MLP neurons of a small language model. Each row is named by its layer, matrix (up: input weights) and neuron, and shows model dimensions 32-95. Each number is 128 + 32 x the weight over its row's rms, rounded and kept within 0 to 255.
After each neuron's rows, "fires after" lists the tokens most often just before its 100 highest values on Wikipedia text that the model never trained on.

L4.up474 [179 145 147 104 137 144 192 146 163 112 129 137 138 163 120  70  88 173 115 186 110 145 114 106  99  60 115 134 124 124 148 155  97 121 168 103 158 132 148 111 143  83 123 135 152 151 203 109 147 126 109  84 103 189 115  79  80 150 139 105 140 153 160 137]
fires after: "C", " St", "arc", " Jr", " C", "S"

L3.up453 [ 80 126  74 122 178 179 150 113 164 140 163  86  99 113 131 148 111 113 135  98 112  87 130 106 102 142 120  72 101  72 161 139  28 194 143 138 138 172 162 140 167 135 171 102 145 106 110 157 144 116 101 117 163 128 184  92 151  81 140  95 219 130 108 134]
fires after: " the", " |", " United", "\n ", " The"

L6.up564 [118 151 103 151  96  98 104 140 163 175 106 100  84 109 169 210 104 107  79 148 138  73 165 200 118 146 118 108  90 131  92 176 143 146 187 143  98 110 126 169 105 108 150 143  74 124 147 143 148 113 165  80  85 115 110 123 107 176  90  83  68 151 207  78]
fires after: "′", "{", " −", " qu", " Ot", " Sul"

L5.up155 [121 162  98 101 191 103 149 145 143 131 139  84 164  64 140 190 127 151 126 123  74 141 135 160 102 131 111 147  89 121 123  87 106 117 109 167 155  77 204 144 165 146  98  78 120 169 139 125 119  96 125 139 145 131 134  90 100 116 147 117 158 185 136  33]
fires after: " the", " The", ",", " |"

L7.up595 [174 192  91  98 113 141 148 118 121 103 127 168 197 106 111 179 142  62 114 132 142 169 116 129 102 132 105 109 114 146 134 140 153  92  78 137 148 106 113 137 110 182 134 102 115 154 181 161  77 132 123 150 131 163 126 133  74 113 189 152 120 115 104 117]
fires after: "=", "\n\n", ",", " that", ":", "."

L5.up17 [ 94 102 187 109 150 113 165  85  79 130 153 188 175 187 123 183 149  87 115 126 114 171 128 144 148  26 148 128  97  53  94  68  75 124  82 103 158  90  79 179 121 114 143 161 135 120 183 116  83 125  97 150 154 193 153 135 156 112 140 192 158 143 120 154]
fires after: " Su", " ri", " lo", " o", " Dra", " Ra"

L7.up236 [ 82 130 120 116 170 167 116 136 117 137 190 133 202 132 203 144 134  44 119 143 142  88 193 141 140 142 155  87  94 160 160 139 131 111 149 103  74 125 119 154 161 143  97 150 159 163 122 132 125  89 169 188 155 108 156  70 127  79  85 109 126 128 137 105]
fires after: " the", " do", " bo"

L3.up479 [107 135 165 112 135  68 111 146 152 116 138 138 114 150  80  62 132 157 141 119  82 102 128 131 147 162 100 134 111 138 154 171 160  92  88 107 113 122  63 139 203 132 165 150 151 170 167 138 161 101 131  84 203 179 174 140 159 137  81 149 204 178 104 154]
fires after: ".", "\n\n"

L3.up626 [152  73 108 103 151 168 119  72 123 132 114 166  92 114  97 104 132 114 158 126 132 101 141 145 125 154 148 116 117 123 162 159 123 155 167 109 164 145  86 140 132  99  85 167 165 174 163 151  50 150 102 146  89 157  97 158 106 126 166  49 107  63 173 137]
fires after: "=", "\n", " |", "No", " is", "|"

L7.up449 [123 111 210 134 106  75 117 132  98 100 153  99  91 132 149 202  98  48 110 113 104 121 133 124 121 160 138 108  78 144  91 187 166 127  97 147 118 101 128 184 125 108 139 138 148 163 129 136 103 128 122 116 136 127  43  99 181 124 162 115 145  89 165 105]
fires after: "-", " \"", " un", " other", " Port"

L6.up12 [ 81 125 132 150  96 156 118  88 116 121 147 108 123 124 123 108 214 173  87  73 173 176 148 124 124 179 132 213 110  99 122  96 142 120 186  93 117  94 165 150 110 100 125 146 141 152 149 132 156 169 174 142 155 107  75  85 152 136 129 119 144 124 116  95]
fires after: ".", "-", "19", "=", " Mc"

L3.up17 [ 31 114 142  98 127  82 119 165 134 139 122 159 103 123 165  81 137 156 173 132  95  80 147 186 104 126 100 142 115 180 158 154 127 148  95  62 137 116  61  91 164  98 152 110 136 215 120 142 108  92 146 150 144 153 101 122 111 148  95 115 157 129 144 162]
fires after: ".", " t", " m"

L3.up617 [ 78 176 156  87 143 164 124 117 100  95 172 108 112 148 148 130 119 120 179 149 167 111 124 101 125 134 123  90  60 112 151 159 123 169 197 157 145  82 137 108 126 140  90 132 105 133 155  93 205 148 133 118 134 131 104 125 106 147 123 155 188 105  93 107]
fires after: " the", " a", " his", "s", " The"

L5.up177 [175 145  97 147 149 147 130 110  93 158 106 142 149  94  94  49 169  72 173  97 129 101 104 165 115 112 131  99  96 130 116 104 135 153 143  70 123 180 153 245 128 160 114 131 147 112 121 147 129 104 144 112 122  88  96  96 175 116 148  92 117 127 112 182]
fires after: "19", " 184", " dis"

L7.up171 [129 154 136 102 108  78 187 149  62 115 144 100 102 135  85 112 122 154 153 114 127 136 149 167 114 140  90 116  19 137  95 128 149 139 135 160 128 130 145 153 164 157  94 130 165 162 182 129 100 123 100 107 134  95 117  69 145  93 202  73 129 145 152 174]
fires after: ",", " the", " Syria", " his"

L5.up151 [108 117 167 135  77 100 167 116 131 111 151 161  99 163 176 153  92 116  97 158 131 101  97 169 172 174  67 105 196 117 107 115 178 119 133 149  88 124 120 123 136 118 150 129  70 121 105 113 153 138 104  79 157 148 117 131 114  89  89 162 159 124 172 134]
fires after: "|", " We", " on", " Be", " votes", " Cre"

L3.up485 [ 95 102 220  85 139 166 160 151 110 115 107 122 124 176  87 107 147 163 226 150 105  75 143 113  74 163 108 110 112 102 143 137 190 105 120 180 142 169 122 112 107 115 125 100 163 122 132 132 158 114 129 153 141 137 105 140 113 134 125 130 141 104 181 122]
fires after: "^", "_", "rm", " ^", " of"

L4.up226 [136 114 156  34  77  35 112 147 126 116 138 185 164 109  91 107  98 113 137 135 139 127 140 152  95 103 146  97 190 128 187 131 101 143 159 149  98 140 137 171 137 135  86  43 134 191 140 146  74 121  67  97 180 105 108 143 117 110 136 100 181 149 133 194]
fires after: ".", "ition", ","

L6.up475 [101 171 166 121 161 107 140  65 106 139 110 118 144 125 166 155 124  57  97 188 151 133 157  82 112 124 121 131 125 168 124 153 110  80 119 147 113 109 164 133 117 118  91 149 207 118 167 144 174  82 187 160 127 122 138 121 108 102 142 124 130 141 169 105]
fires after: " the", " in", " at", " from", " for"

L3.up534 [155 153 115 146 144 152 135 179 120 101 175  94 173 109 111 114 147 101 109 157 134 140 170 132 115 138 108  80 148 156 216 156 137 114 201  54 146 133 162 161 153 122  83 132 133 121 144 141 112 117 120 140 103  99 123 166 154 103 170 131 199 125 116  98]
fires after: " |", " the", "=", "The"

L5.up555 [ 99 116 170 115 128 113 171 138  89 192 131 105 105 170 149 135 164 101 171 176 100 134 120  87 121 169 131 137  72 152 145  96 114 185 128  73  85 149 120 103 132  74 180 173 125 107 171 171  85 178  63 185 118  81 114 106  97 128 131  81 209 120 131 122]
fires after: " (", ",", " |", " to", " under"

L4.up449 [116 121 146 177 164 165 193 116 117 131  93 120 117 137 121 101  71 145  95  55 133 135 130 157 119 103 190 142  90 143 142 141 121 160 151 161 132 107  73 119 144 120  83 139 159 204 134 101  90 125 143 134 129  65  96 123 137 107 200 117  84 136 103  86]
fires after: "-", " al", " the", " Al", " his"

L3.up222 [131 141  86 131 151 110 111 165 145  84 129 107 156 117 122 185  92  36 147 128 112  98 185 123  98 170  95  93 105 108 139 182  74 150 145 107 166 124  98 142 166 114 129 191 112  68 118 126 142 153 132 107 141  64 176 148 174  88 141  89 133 109 124  99]
fires after: " the", " a", " was"

L4.up369 [104 128  96 113 162 122 143  77 152  94 119 158 171 122 110  64 181 168 151 106 176  93 150 156 126 195 163 142 125 164  99 172 168 124  76 133 139 111 115 175  93  70 104 116 176 109 143 113 180  93 167 142  64 130 130 143 119 137 153 134  84 141 135 161]
fires after: "\n\n", " (", " \"", " to", " and"

L7.up239 [155 224 101 137 154 149 177 106 104  67 161  85 109 130 146 126 160 145  96 139 125 148 128 160  77 169  73 131 126 152 117 149 128 130 132 119 114 117  99 121  99 148  78  55 135 186 145 161 181 180  95 157 131 130 164  80 102 105 167 127 154 166 172 115]
fires after: " at", " the", " |", " Port", " in"

L7.up195 [135 105 143  84 102 112 113 124  91 102 152  72  98 140 111 159 110 181 141 152 129 165 107 168  78 154 109 144 144 129  93 155 139 150 196 179 105 159 121 153 100 106 130 132 144  68 142 141 113 152 157 122 145 100 121 118 125 153  73 173 150 146 153 105]
fires after: ".", ")", "ner"

L5.up253 [154 195 135 117 137 123 134 122 123 117 115 120 117 158 115 134 171 112 144  87 124 128 153  89  97 121 112 126  90 158 159 152 116 134 152 135 176  77  45 188 207 106  78 100 120 121 144 109 111 125 124  94 179 138 174  97 150  94 117 109 141 146 159 191]
fires after: " a", " the", " an", " his", "'"

L7.up305 [105 121 158  89 138 150 145 113 118 148 131  92 155  36 100 135 171 152  66 132 146 105 134 168  81 146 180 127 181 147 170 208 144 139 132 124 152 116 147 137 202 137  88  92 157 100  67 101 109 159  16  86 151 112 114 157 107 184 175 169 142 138 100  72]
fires after: " |", ".", "  ", "3"

L3.up525 [130 128 144 119 105 141  93 125 135 180 167  87 151 169 112 163 111 154 102 132  93 186 104  90 108 131  70  93 115 129 134 148 122  99 134 130 178 146  95 120  97 131 109  83 138 119 113 166 149 165 125  96 117 117 171 115 145 189 136 112 124 160 153 191]
fires after: " |", " Men", " Women", "\n\n", " L", ","

L7.up198 [120 118 131 180 104 129 159 131 135  66 157 150 154 154 122 164 124 127 121 118 118 139  95 113 123 133 177  53 148 132 142 131 115 121 176 157 159 132 126 134 111  97 117 108 111 130 107 172 117 165  96 108 141 117  98  62 215 158 193  97  91  97 143 143]
fires after: "-", "s", "|", " |", "–", " first"

L5.up247 [ 90 198 109 173  96 118 139 115 161 166 163 148 107 136 140 163 138  90  98 104 168 103 134 140 138  89 134 142 118 169 135 123 173 111 140 118 154 110 126  78 124 104 152 112 106 104 124  38 120 123 119  75 113 110 181 116 125 175 120 109 143 195 153 203]
fires after: " Be", " We", " and", "We", "I", " Re"

L4.up420 [109 148 115 140  98 162 157 173  91 168 121 115 159 114  80  82 109 107 118  53 111  88 137 110 155 117 138  83 151 151 122 161 112 157 148 133 111 135 123  87  99 171 113  82 112 121 185 114 134 126 150 216 103 157 115 205 141 133 137 134 128 127 151 145]
fires after: ".", " there", " Apps", " However", " There", ":"

L6.up87 [ 93 132 142 123 126 135 111  95 166 152  76 191 109 131 105 166 113 124  86 169 119 163 103 152  99 129 130 135  99 178 128 129  89 137 121 141 139 104 145 126 108 135 153 160 139  89 102  80 147 131 124 124 122 169  93 120 179 146  71 142 166 137  87 142]
fires after: ".", "  ", " Votes"

L6.up307 [198  90 136 136 175 130 133 112 106 178 106  98 117 136  87 109 153 124  66 136 133 126  60  64 130 143 132 135 114 113 157 103 145 165 107 169  61 150 107 151 122 180 154 100 137 101 118 123 113 116 151 129 165 200 137 136 129 125 122 116 111 136 155 136]
fires after: ".", "–", " Ent"

L6.up143 [151 160 132 130  43 135 153 105 120  93 130  69 156 143 125 114 156 134 163 112 161 145 128 141 142 174 165  84 104 126 131 149 119 101 169 169 112 120  95 181 128 151  92 126  91 155 152 151 162 113 121  95 136 141 173  85 124  86 128  94 122 193 125 116]
fires after: "–", "-", " a"

L6.up183 [ 98 145 109 123  77 149 119 101 110 145 141 146 108 103  95 133 114 125 126 155 131 162  69  95 119 153 158  88 142 150  94 150 112 121 113 139 135 157 121  99 120 131 146 106 156 130  94 120  87 132  67 138 136 186 127 144 213 141 115 156 119 214 188 113]
fires after: " on", " On", "On", " Re"

L3.up239 [146 110 153 143 102  48 197 137 159 119 159 108 112 130 155 143  94 128  98 149 101  80 139 119 124  85 137 111 104 111 157  70 113 161 193 113 114  91 147 162 151 136 138 129 102 119 168  69  67  98 110  84 146  90 146  95 158  74 144  93 113 151 100 159]
fires after: "19", "|", "-", "\n", "–", " a"

L6.up118 [ 59 172  82 132 140 112 200 133 167 130 177 174 140 111 151 139  58 151 136 160 116 145 149 103  85 141 113 110 117 159 161 167 141 159 110 103 134 151 105  97 119 114  98 130 158 131  56 122  95 141 119 108 148 152  98 155 151 186 143 117 149 115 170 142]
fires after: ".", "il", " v", " add"

L3.up8 [122 183 114 203 151  69 146  91 106  55 131  84 174 114 111  98 127  78 118 119 130 139 113 106 122 147  61 174  97 112 147 156 184 128 136 156 162 140 163 144 138 129 139 109 207 130 168 150 167 123 123  89 147 145 102 127 149 142 122  75 179 182  91 175]
fires after: " |", " (", " \"", "=", ";"

L5.up336 [162 169 116 154 134  60 155 116 156 199  82 145 143 162  93 150  77 102 121 108  89  84 103 161 205 121 110 156 119 128 104  87 127 162 100 162 166 163 179 136 148 141 116 136 131  69 102 137 159 117 159 122 147 107 118  88 158 135 133 170 141 126 182  75]
fires after: ",", "′", "°", " UTC"

L4.up372 [143  61 131 172  76 142 108 103 184  49 143 105 166 140  92 112 130 135 194 170  95 137 106  80  92 147 127 168 148 138 124 188 154 119 142 128 128 119 112 132 135  75 128 146 188 139 171 167 124 117 134 160 120  86 126 168 118 139 148 101  94 122 140 128]
fires after: "=", "ta", " |"

L5.up22 [131 142 131 139 146 146  96 118 102 160 113 137 155  93 136 116 128  84 108 116  93 142 160 133 102 148 113 154 129 145 229 137 127 142 161  73 126 149 130 106 126  52 113 121 126 113 213 134 121 212  78  86 129 120 131  93 184  84  87 110 137 144 133 120]
fires after: ",", " at"

L3.up271 [127 113 146  83 122 150 160 118 148 111 157 156 164 139 133 119 169 101 166 120 129 114 139 134 123 136 150 106 150 136 179 103 124 164 136 173 106 123 132 146 133  62  70 102 146 114 182 171 150 136 119 124 104 181 116 148 111 121 137 139 190 123 144 177]
fires after: ".", "=", "\n "

L5.up569 [134 113  78 160  67 161 152 121 141 164 149 131  81 148 110 138 148 123  71  93 145 125 135 119 170 144 116 102 102 118 130 180  81 161 190  79  87  99  74 108 161 112 139 123 125 149 129 173 105 146 116 181 190 131 123 148 102 121 190 108  95  96 130 145]
fires after: " 18", " 17", "19", " conce", " v", "w"

L4.up264 [113 107 182 157 159 173 150 101 114 120 101 160 100 127 104 110 174 118  62 125 151  93  73 117 152 214 155  97 127 160 146 142 132 127 162 125 138 115 139 108 128 146  84 121 135  93 143 147 140 128 138 111 143 138 115  82 122 144 103  80 118  93 181 123]
fires after: " in", " ex", " In", " 18"

L4.up572 [104 144 201 147 152 134 101 121 152  67 114  98  98 159 122 145 194  97 149  91 123 154 130 122 159 162 160 131  81  41  89 181 133 116 123 116  61  86 128 188 105 108 174  87 179 170 147 156 128 201 146 147 116 112  82 128 139 131  63 131 119  98 129 121]
fires after: "-", " \"", " un", " inter", " Sub", "/"

L5.up48 [150 124 164 127  71  69 139 158 186 162 144 168 150 110  80 115 112 106 101  99 118 151 177 123 131 162 101 110 125 145 128 111 153 193 147 145  74 131 142 134 123  89 120  73 135 126 149 126  99 112 136 134 168 104 114 128 131 105  44 143 227 115 146 189]
fires after: ".", ",", " in", " Act", "74"

L5.up200 [154 149 101 125  87 118 146  77 119 171 179 174 123  96  92  65 159 123  99 148 139 120 121 135 148 179 147 145 125 121 136  45 168 137 170  89 100 158 148 179 111 169 114  95  91 176 107 143 124 129 146 134 166 127  75  96 125 141 133 103 209 146 112 185]
fires after: " 18", "19", "18", " end", " summer"

L7.up491 [128  85 131 167 174 121  53 106 115 193 165 168 162  77 103 120 141 148 109 143  64 130 152 117 111 184 166 122  89  46 108 131  75 122 191 144 122 157 161 139 116 100  64 100  91 160 138 121 151 102 141 127 140  79 130 111 125 150 134 103 150 112 146 194]
fires after: " 1", " 2", " M", " A", " C"

L7.up467 [125 190 113 103 114 141 149 141 208 177  96 181 127 138 168 119  89 153  77 130 126  58  35  86 163 141 145  95 117 143 115 166 192 101 115 102 112 147 113 126 116  90 119 123 153 124 101  88 155 144 106  99 170  98 163  82 169 165 121 109 190 130 114  98]
fires after: "\n"

L7.up338 [155  51  91 128 145 147 129 147  97 130 105 121 126 124 151 105 129 144 119  87 158 147 117 138 195 170 123  97 153  99 131 111 126 121  99 161 137 127 122 107 135 166 109  86 154  85 117 122 212 209 153 114  51 101 105  68 191 206 101 171 135 151 122 120]
fires after: ",", " co"

L5.up401 [ 97 126 125 153 117 124 121  82  87 143  96 147  68 202 128 129 169 149  84 154 126 114 108  77  71 144 173 138 174  52 158 161 175 143 130 134 180 103 121 187 139 138  80  72 127 124 145 144 161  55  88  95 144 134 110 110 120  76 113 156 169 139 154 141]
fires after: "-", " professor", " ex"

L6.up251 [149 135 103 125  90  92 100 145 106 114 103 144 132 168 135 140 116  94 124 106 129 155 138 123 101 188 138 123 135 143  93 151 104 153 135 146 103  56 141 106  80 146 150 179 116 105 164 103 139 105 133 111 124 150 176 171 142 127 116 104 142 104 149  95]
fires after: "{", " un", " (", "[", " Density", " Elevation"

L7.up222 [123 171 128  97 120 208 145  93 118 174  97 119 141 176 140 138 121 105 150  90  74 203 142 115 113 159 129 144 125 177 118 155 128  86 133 127  74 125  95 150 137 146 145 161 160 164 159  73 115  99 125 176 181 158 158 119 143 122 140 158 172 188 145  95]
fires after: ".", " Se", " on", " the"

L3.up315 [131 118  70 118 157 146 127 109 139 138 168 103 155 121 139 144 176  50  79  70  91  73 163 120 102 124 108  84 177  71 129 197 104 121 143  99 110 118  99  93 107 133 125 143 122  95 118  90 159 114 142 152 107 125  88 190 182 170 141 136 118 139 132  42]
fires after: " the", " all", " The", "The"

L6.up331 [140 111 119  55 152  82  80 105  89 170 113 114 132 171 134 113 119 131 127 115 137 118 147 169 123 209 179 117  66 138  76  57 131 164 135 107 141  97 123 128 146 137 165 127 171  91 138 140 169 178 115 145 140 123 180 111 159 143 101  99 103 113 109 105]
fires after: ")", " /", "  ", " and", " Synonyms", "}"

L6.up23 [ 94 123 127  87 167 142 130 111 107 164 147 108 129 159  99 141 114 124  72 201  66  78 147 104  64 139 173 167  93 111 142 114 118 125  95 117 120 136 126  82 125 143  68  85 163 196 117 110 183 157  96 124 152 157 104 116  80 143 101 100 202 118 149 125]
fires after: ".", " C", " S", " M"

L5.up310 [155 156 107 144 162 193 118 175  94 133 111 133  75 129  84 149 152 171 164 143  80 100  86 141 113 165 144 107 112  92 121 198 119 166 146  85 121 119 111 147 166 120 123 131 127 157 132 186 130 173 128 100 136 134 120  80 127 113 144 116 143 124 144 115]
fires after: " the", " The"

L7.up127 [ 80 110 113 170 169 160 126 153 138 141 147 160 229 125 110 130 131  86 135 120 165  96 138  89 110 106 157 148  56 128 128 173 105 163 149  91 144 107 139 130 125 145  66  96 152  88  71 188 134 118 114 106 147 139 137 128 166  85  83 110 105 138 143 136]
fires after: " the", "The", "the", ",", " The", "we"

L5.up572 [162 152 126 191  94 139 107  94 150 152 182  85 136 103  95 153 204 165 193 145 125 174  97 171 224 147 137 140 107 160  81 147 194 109 149 136 122 136 107 132 153 177 105  92 101 105 130 109 138 116  97 209  85  84  95 109 104 139 122 107 160 162 110 117]
fires after: "19", " 18", ",", "18", " 184", " April"

L7.up270 [ 70 103 117 125 156 125 108 152 142 161  92 133 137 104 127  60 138 160 161  79 142 126 133 137  88 177 152 118 160 155 136 203 109 128 108 157 120 121 144 142 226 135 115 100 106 108 127 144 177  78 116 127 199  91 152  80 137 158 134 143 107 138  89 152]
fires after: ",", " the", " a", "-"

L7.up281 [107  87 107 153 128 154 143 168 101 129 123 110 160 126  71 102 129 148  95 183 132 137  93 156 191  92 202  99  85 120 163 151 107 169 131 120  78 105 101 191 151 134 167 173 148 178 149 122 154 173 144 105  85  82 131 118 107 144 139 147 172 149 167 108]
fires after: ",", "  "

L5.up286 [ 81 155 141  74  89 117 167 128 105 126 131 125 140 147  98 155 179 102 153 120 140 119  71  99 141 140 175 118 103 161 115 122 130 143  99 199  82 136 134 140  75 117 119 114 116 202 176 130 147 153 169 155 117 105  86 150 136 181  59 141 134 113  80  68]
fires after: "-", "%", " years", " out", "/", "'"

L6.up35 [ 97  98 130  85 110 140 126  74 157  90 156 178 111 124 110 168 115 151 163 158 107 129 139 102 117 111 146 128 143 138 165 209  83  90 102  80 137 133  53 100 170 142 106 132 150 213 192 201 132  97 175 161 126 145 175 127 108 152 165 147 161 109 124 199]
fires after: "=", ".", "\n\n"

L3.up206 [192 146 135 153 105 162 132 159 150 100 177 155 115 154 195  58 138 141 131 136 132 131 132 101 172 121  50 123 174 136 153 128 120 131 154 144 169  55 143 142 122 121 146  81 172 129 122  49 154 123  93 102 116 160 154 156 154 109 155  71  67  89 118 117]
fires after: " |", "|", " the", ":"

L7.up178 [142 124 136 130 154 140 101 176 108 150 118 136 171 120 150 145 125 130 166 134  96 167  91 119 123 121  70 160 154  91  96 190 147 141 107 164 118  88  59 152  92 181 109 136 124 147 156 133 115  59 116 168 181  79 179 139 151 155 127 169 136 175 188  89]
fires after: "=", " Ph", " ph", " syn", " degree", "ige"

L7.up23 [143 120 118 183  51 131 105 126 106  54 131  94  85 155 137  77 158 144 170 150 157 134 107 210 103 166 102 151 118 171 180 122 134  91 174 135 136 176 111 176 118 121 129 188 158 119 148 120 182  77 116 122 120 106  91 167 138  97 103  89  92  98 125  92]
fires after: "'", " |", "^", ")"

L7.up3 [ 72 141  13 172 181 122  96  90 122 154 112 110 150  88 128 180 108 104 139 194 118 139 125 102  78 199 135 112 131 131 154 149 139 107  56 114 135 109 126 142 166 116 126 116 148 167 157  98 129 111 109 157 171  90 123  82 125 148 133 111 135 138 152  97]
fires after: " the", " The", "The"